Weights of a small GPT-style language model, trained from scratch on English Wikipedia.
Size: width 192, MLP 960 tanh GELU, vocabulary 1024.
Architecture: LayerNorm before each block, no biases in attention or MLP, tied embeddings, attention and MLP in parallel.
Training: a variant of Muon for these matrices, 160M tokens.
MLP neurons of a small language model. Each row is named by its layer, matrix (down: output weights) and neuron, and shows model dimensions 0-127. Each number is 128 + 24 x the weight over its row's rms, rounded and kept within 0 to 255. Numbers have three digits each.
After each neuron's rows, "fires before" lists the tokens most often just after its 100 highest values on Wikipedia text that the model never trained on.

L3.down801:132159146148156108174116119126074147130144131093146108086146126141117101172122145134128146149112137118122142136075152164118142104099097116144141111095141128113124115110177104131126168124163117117116141181181149128101127147137133156128103121142149098117134163138121128097095113107077134141160140141124113102129088082159122144131143200102164102100176100114123120112112153134145128129066
fires before: "urn", "ir", "om", "is", "ain", " T"

L3.down648:148124138163099122169135132118095179106125111101136155144094150165126095179135120142086141123139115085079135072153146102126076116099134124113174110125152127143127156105134134119145101107173117136099098110099128116131159127109119123106148122114135090140115128129131113151142185121123133112133122095165105145113129162152162116132132107113159150163131114168146139130084129127128076127130
fires before: "v", "du", "gr", "f", "duc", "cess"

L10.down363:121091131114106143122108113161109118127155151127152139180126101136129103180091187151145100103106132128121148142159084152086108161141119117201097104153152157130109155119137171111161092143096143097120139101176145145130122109117136147159163091099125137159141105144161157100143164125120139148114156119186120132136098107125125119136158110095103143156138142109152117135109082137111140123056
fires before: "es", "ed", "ation", "er"

L3.down63:104148094078108090149145114138121117117159158102146139146146146152161103151115121123102142098139118120104118112126126178108132145099075115108175091108138167166113130123136120124146143128143098119141120129161137127131143147105130143132131106063104108112163097086106115143081135159100113167138112088131146130122121135098181128134177141112139113144142117111145152102127115132120121107114
fires before: "ion", "ain", "ul", "ack", "ad", "ard"

L7.down490:163153113136135100125146112099090108102106150115107104124135098119137137102128123124153126170170091163143113147091134145083105158122132121126159145111097084094189126118139130130105163159119171146072106108109129150170149173135146202135110125196129135105134149135156128085121118137130104124148130095123149147109144115136114140153094126135102101109144160133128136140097189154154104112157
fires before: " in", " by", " to", " on", " at", " as"

L3.down691:130130148105150125102138120114112142120195120179159113160129154113120165097161163147105069087135152115122108202098099104175139124151166112162112115094165105171127126121158082111124117150141103151117170124115141130122107134102169125139106098158144095147112111103123135115150075104154107129170119135128129116140090130125116132129138116106160138110142112139105118115115139164156150113182
fires before: " ", "1", "0", "8", " —"

L11.down403:077092113151101129116086134110142136151139141105125115127126120123133167110189140123148130171108130164164110137148192134123152132123140121138120133077096154105147157106129145096122110125139117107164134139120152171153111112121129148103135134099135122096138174165112102088099153122125122108124122150099132126137097110112109149064168118088115142092122152133121143138129151143135134124137
fires before: "|", "=="

L11.down842:167134136082141134078130107139139132143127167073163088107095119149148140137120150088156139156161131108138111180124109150123152143115101094108143079168095158140144153110159136144114110126136150127128145138169111098108104132126160131098140143155072142126104078134127135162106158098094090080102137091127143156153165132097125134155113138172123129135161107145123132101155102108130134082128
fires before: " |\n", "20", "6", "5"

L11.down171:135144131120120155121128119119090151110137130133147131111133141116090173145158136150127074112165140119166114152099130135127095139090126125124127136094106145144067087174112129107083148086098104156116154142149085130110140106145097132151130111099138119129117109119153129162133119124093124162132077079124148100113162125139139137144137125145096164111136115131109173169098120140124129129108
fires before: " to", " by", " in", " from", " the"

L10.down44:086114119122137134110131080090117193148195094118152072141178114129150146125156103152154089109147100139096155119120099111149143115109143135137072155115156134116102148096158146089146149133121093141096122097153126087099129150161120133193098140146150157152122153135098132075159146114079127100140136128136145154123110106123153120123104103131140103146141169161129122126087146080106124163063
fires before: "inal", "th", "ion", "e", "u", "er"

L7.down226:104116108151133110112160152117115148111141111112135103140102115137150123146140119113120102153131142175107147128144147138115158127125120101147126111103095140145167095190114177129099165124118125107110121156141142120142118142122119182159116146103142112128095139147167130151144109120124148123092118151145165079130194108144116107142125129087099119168118083151153123126103178136112089152127
fires before: " of", "id", " in", "ac", "es", "b"

L10.down628:123121117117125120130109100133140114137126158149126103099156109161129105133160139136171142124137165131146160118116131158132150107151146093145156124104093135116134129126090105132162084134123103025145110141158125135133165103157111147138151142106132161130109115085134127186133133133121137101138061131170123114149119082139092121123114153122108137118092127145111140145081131100143141092107
fires before: "|", "ew", "ol", " |", "y", "ot"

L6.down222:138150077145133149150099137123112125123134121104119132132101168111125105160112184169144134150175129125103104172087170141136134146102143139148077138120090084139078162090117137100093106163098133103127149106116118128152082117173166091130125147084141109110163091162132105171106137121111141143103104107111123124113120074143127131143093123095150128105136145126129147136169100110109153191128
fires before: "ber", "er", " |", "b", " of", "or"

L3.down338:109138157101109145104115137152149103140169110145100158091090120103120125159105107138143121140150116111127123135086150061126137159151160071122139091117129120137135120142141152081127100104145159130127157134072113174184113124177166119121088131129130139103145129107120123119105120109103104134143135102152161124098102090109153153143149110134135125134134149093139154133131134117126115127123
fires before: " of", "==\n", ",", ".", " in", " "

L11.down636:169121123111164116139140125101103164149110132100111114104120170097114129125106142100125132132153143118147117096068124133120131100128120123143095118121142165144121094121087150148107139134152111131127146144157116099141109086109113132136142119152121078137126157152064127114131116114130155135135127131111100184153162131142174115140123145172114141110130122121104104099082125082131153167100
fires before: " |", ",", "–", ".", "st", "all"

L4.down149:103132181111158133121116110147136109125093099103126147148093144119165122144120119106131137102050189094140125115123124083157131121150104128144150098118124117108148106117079117101107135130137177116119100110133094170115119130116147111149156133149113106132146119125144135107176140092133139138105090097136153081091129199126106120156149129113109108170077143149138147141138169137084117143116
fires before: "du", "v", "gr", "f", "t", "cess"

L4.down17:136128126147147158142134157133135112108134131126099138173101104148132106083106158122131161102128127118168130143101134126127127136168107128114109104094107147145157146109107159164158130123165151158150127168105149089158094099158153127062099106106125087189099122119093116174125133159127111132101131136132170180162135120131119118113084120118099135108145094099169108152135162104143135124111
fires before: "=", " |\n", "C", "S", "P", ":"

L4.down598:176163164090151093143127174112104132087133148125143138155120106138105144149154123129122163098088106131135093178111135128136150138122110127121125107129135154123138106098124130113139116146144130082129129163108114148176093115115136128156158070122102124150109130101193100144131112155140139105162150149162159136135132107159124143119107119095124156089105133095131109094199114130134124141176
fires before: "es", "t", "ate", "ated", "e", "ation"

L3.down625:140139115116118134118146103107166130130151124184107136101076127112149116177138118120129145144145118147144147102094108067119070109146116136103123174163125116119124151145120115084119149151118075140119136092154106142133105117126121087134159165142151180111131112128125094096140149131110169135165105126112137142098096126115095141152130125148123171150113116179107156127107173139130171162126
fires before: "op", "oot", "ak", "er", "port"

L3.down24:137096102136158159103124130129162086133125156118151101085167126154086112124165115101145141132144114111174128131145112135125126129112146137120129144154168140130158133102130137126133127120115096099116135168130131106146136109136108156120104128095143115127158145125145142141103179152120098147110163146093140166168124138079153103094102119122147102178171121151118182123141055125106135144115
fires before: "ing", "ed", "es", "e"

L3.down226:146116166107148085155125140101144138117168109070149101136134117112099123149127112107125144111071118054130138134132134132139158140141105132189102123144139137117099121117099135111128100131145132122140098126117097136140106134089141150117119092121158119119147203111138139127180136157125139149180128113146159105119125138117189139114142126115087148130160080140163106111187158131118090106137
fires before: "ut", "ed", "ear", "ers", "e"

L3.down76:154145146147100104139120171140110137121147114125158116162100110082139137078122142115134137114154102148130098154078125126132120169080123112149099119100148123150103161146111110134087114117135097127099171135112168091173111158130160095115136142138117114143126130148096150134182082134132182106105136101112112129117151088116094146130162116107129157127156142139147131139130139142140108139140
fires before: "al", "ated", " ", " of", "t", "ation"

L11.down416:126137096152150106081147135151083097122182134120105127121122154169153135144113115126165123127126124128118148092155148190098091129105137125134083154082175110115106145135151114112114150142134137089081141111085137144169157130086131105138138172121116142100116149136154110127125131119135144114181188136126086122150141083139091120109108134104127134112117103137157131128121084149134126153151
fires before: " ", " A"

L11.down339:155139161180130083161136134133124130146158140117120123136132173144104159079080137125152165089138153110122173149124126145103124133102142112134138080114164089166086157119113129087157165157131123120177119105165134142125105094091149129139120110126155134118143124115127098119133087142134118126104105130112147152132106102133132105115113146087144145090118125134092091102168087094137137121094
fires before: " |", "|"

L11.down342:140145090134135113091109080125127136133116146123165132126156087091109146134099094172173172139115095096107165080086129140107152109120104117144159132141158112147101135134149108149123125152110100129142137099116105170084140119093135109115153109097184213173158121142151122162144107110139133100128076144110156112159164127125144156140123152143134122115134131092082132141158113098124135117139
fires before: "ed", "s", "ing", " of", "ment"

L11.down728:127158102124110133114139102115111166125143144127163129082108139108135107142124134119081132094096117148134102114111193087089131127112132075109123105173135156103141114128172127113146100165114122136101082113094163132096145101104150172162155150128114144125104173125180137157126148161115136123150086123134152127118126103103124088085165093143143139148142106143111140140132149115143159164102
fires before: "ion", "areer", "l", "er", "ire"

L6.down384:134146176117166148097138117101083111156149139141098113129148124141118133129125164100116119150138083138124123120131113120106135113144147147127123140162136151065143157138154128094097158108108103191122146157126129148103107087143138126170126150170114098127123140164098137136141150100089076130128143122136142091145142114108156160110143113157088120107175111126113145094184118157150147112160
fires before: " ", " of", " to", " |", " c"

L3.down844:110105164107141140110128181129154123141091142123123128112120167124137119105177153145156129124138137135153113130167121142142116074165153081108125072111142131173162123117123165096094124144122143077125109157125142118145090132108115163172104138093150091146155110093139127183144180120154132128127159101117137102129138125094132153113123118148122146146164112116152122132135130144115123071100
fires before: "b", "ear", "l", "oin", "ro", " is"

L3.down149:101125139134108121098155164101157085119147131133109104138162125107137100102106141133086115160156130187155119081120100160127134092149127140064094148122161168103113138135130129121129099099144117148125121134135132098068135107139124136148109120085151167154145103160160141128118125116145126173118080129137092130164129145127159112132156169144079172130124114141151120103085122106144121084135
fires before: "end", "ed", "e", "k", "p", "or"

L4.down700:107138155131117109154150121147139125120140175150115098127135152172101151165110129104147167135126135133107126134122119135138140123126111149117105075136120149162141163152139151131160072143133141109115146132114120098094116131096118181103145132127095165167150111130123136117122103167115142135159115124123120096130149131055105161117099150111094146110084079115137167107123103151136165141155
fires before: "e", "el", "ed", "ic", "t", "ing"

L7.down714:121195083123123096122136116152141112123083085126105111144128140128153161158105157165109125152167119122103111100151113129069123107101153139142120140122126135108136142149145131112083169183075146136100109138125122108113115103083139126135146088158176115170152118161116113138141130138131089165153112156097124159116123111141165096134144164131161105127145147137133143114106146138094093128109
fires before: " |", ",", "pt", "ics", "ing"

L11.down768:113148167145132119136138140092113110141120097118134130147125145139097203138127154171144118157130117109143147096105095096112115127099129133119148130149106101106109168156129106107158124175079125149096122115155146112115160129082149112123169115109119123088131150119146121152152104130182126166147139108160121102113166142163156103126170102136097105156095093112122128142121117130089076113124
fires before: "ed", "s", "ess", "it"

L7.down564:163111141147152186161107085134101117125101129113098133139117141102064074138148082123106146179120139129140178128166155119101137161085120144122128133100085126128120116101104102097124146172133155128109140098087120135160078107151153147102115114085164117146130130120077117139148128122141125148109071115153155148144135142099123145140147105130123148094133157123111123154112148097102144107144
fires before: " ", "ruary"

L7.down259:101123163099145131122111158102129118202103126128116105127184163148123147168129121105119124116140099131072119150145119141124084149118170117129196134126115149161152129104113103154159122156120094110114128167146136118170138101110121129134175153112147110077118152138166132102100095109137141118160126187133131091151136159138134114133090101174149119087164085108139110103135136093137135144086
fires before: "ion", "id", "er", "b", "ident"

L4.down91:110122092121149155107127109147111116140117173160117141110066154122133119082118158137099106101143114092090116145134135164124146095157119120155168150120114114128130149102120114115157173164120153113174084100083157155156134096151086082133129098185121134144172119108124118128114161113135129109129130129163129125136119144124136106159119122162153143122129125116150130165127155151111091085145
fires before: "ball", "le", "urn", "port", "ach", "p"

L6.down702:180148089109112149107096095118127167134133154148127160087119132139129100118154136136100116134114123165123104139105089137100129171131135125143120079150142129113129151138180122156129129104189123124201114158142178130112142097110161128173140152117145127092114091118166154145095123103119154113128173121118116109134140124138129143095118119097104090129156099142126166120109098117135140169082
fires before: "er", "ed", "s", "ing", "io", "ge"

L3.down274:124114129119118117161115108107109107119133133095106103136122071137152145110183159121119109097094084151129166112124145120108173101119121139174150163168111143147183090124185136123134076133137099127164110127130100070129145118086124117099153169146112112120105116144095118111145113091146128133117105163123111152143146094124132107114147165154151117139158138102106125151127119145129124118155
fires before: "ion", "ric", "ed", "ions", "ro"

L10.down108:115117167154147145111082140149141141126134139111095100123133126142132128175135114116136155177157140049115114133148168129107151135127064175150162109118127110154109124177119109119111121099106122142098157111087100188132154116127138111146130147119142111113089132121106145140125077171135162142171102080128130152092137118131094114096114101115149096096168144136143067109135118126130122137142
fires before: " He", " The", " It", " A", " In", " H"

L3.down234:114142131117165110123168106188129093113127105153127076156099107130119097094121111098134135113132154146104148115073133139121123079124112151120131168124104136084157146064095118138118159098117084109126149085140144105113095126132106176159125160138081132104134144130122168125138111115136126082155096101121164152084113150148121153110136125151077124138143101139156117146137135123112116120150
fires before: "f", "gr", "v", "du", "d", "duc"

L11.down294:103154133099128110163162103137119105136136102068133110123130157132118133122160136125102099181184104136095165211126115159109102115166123124098113107156114138152138115106124099130112109115086118129145112144130152146137107128153139110132118134141153071097113118161102139115126119153107100133172183131148135169117148159072132118122110115105147111094082113111140111119098131169146101135109
fires before: ":", "8", "-", "7", "9"

L3.down944:089146156136155115093147176096098110148130128156124095142115131110142097142106125177134101119139148156139112128123118136072110117180087148147153120091147139097124168164143114129103100123136119153140115157112128137166120140130108081107170104089115149126165124093118147125156135168124160127109127122146151104105141127138168100124143146104156138149119164129108133092139123107085126144144
fires before: "ild", "il", "ar", "ur", "ang", "an"

L10.down716:121117171088127185129139091116129117112119095145105141150079124120122128142146097152106129130165105094153183099133109141125122147115138109148163098125151140123141175126117159116135114135134155105156170154122105130137158117115164149103138048126144117138160121109090123154130177155156082124134108112074106091125097132126098130095120152121178103145152125153133160099132137177107163142139
fires before: " |", " (", ")"

L10.down203:118144129131183095131102134078143132112111179168135102107120098125134087086138138149112099127160092109144130153136123169095185128145121120149138134108156099113117128110169160148124115145086079108124088106139101137132125133150137123094144146120140116153136143133149105147140148135110122083071141105084132089107131149134118123114100149104195097137114147137111142110151109170170103155150
fires before: "es", "al", "ed", " of", "am", " "

L10.down576:130145080162126125126082128136096164097151157101149131110121115080104127168122133161157182084131106117124135169122157107105124086108142150111100109159132129107166108113102136105141107114127119125150117131113152120097151106082154120130085162131132131156117082141158130123173135108136137122153153143131155100113112120104162117064115138145146119115147110163105128157128155122129101129142
fires before: "ed", " the", " to", "s"

L3.down14:135123132132113135148148187105143116157187138083153145111116171138112128126128116111136128083115127135175110149102090152115143164128123130117087147080141108153122121135104098130135161167154145109147150096093141107135155184137174116154134134139114154153108115172149094131138084144117115117135107102080125108152110094100097130137141129100119130090150081162096082134159098128128130109171
fires before: " ", " |", " |\n", "0", "st"

L6.down378:085142115126120134116156163181150119141127119149145084115142146127112156105122134137136100168095127135114133121133133116132156109097124105141088133148120151112169094128133140133102138136105092120149116113172094148105132079109143154132126141157155143132134143138128130123151116122149119126106163110185136120154163067145112155140130194126176159121139098104130138166063081145127121141115
fires before: " ", "-", ":", " in", " A", ","

L6.down321:156143151149112162116148137089134105125145112087141095121170149113111130215118140107130129135163126159165109147095120086117132123083113125112124162135129131101098144098125156137121102137143086159120139105167105067129146076151114124133146112138114144116109132090107121109118114144122164119131123112117141095088141154086136140108147115140109120090159143098140125142128148135192133168115
fires before: "ed", "ing", "s", "ent", "it", "ition"

L9.down294:102091162094130134145147124140127097115150160116138099100077100132104141067130132109119158116180111113129114133115105097153156161149089100127128149130152147141123138132133121094076130113129139071177155151110113131118155139103074144152127108064119134099119091109131121105153105143101174127159089117136127126155114112111097111153168125127145156152139159124125098128142099125158171121141
fires before: "es", "20", "t", "19", "i", "ted"

L3.down347:170155138127108178120116114143155137127108114114136119137111126102075156150101140142144137121106098111120104190126123083158151141130120124123105103138109132122119095151102140123149136117186127104131110177163105165123154123093097106164111134097152150136134082092092116157154115123133133111109099138093084132126129106145117143087151133132088080127141125117144150140149131102077123118109
fires before: " ", "al"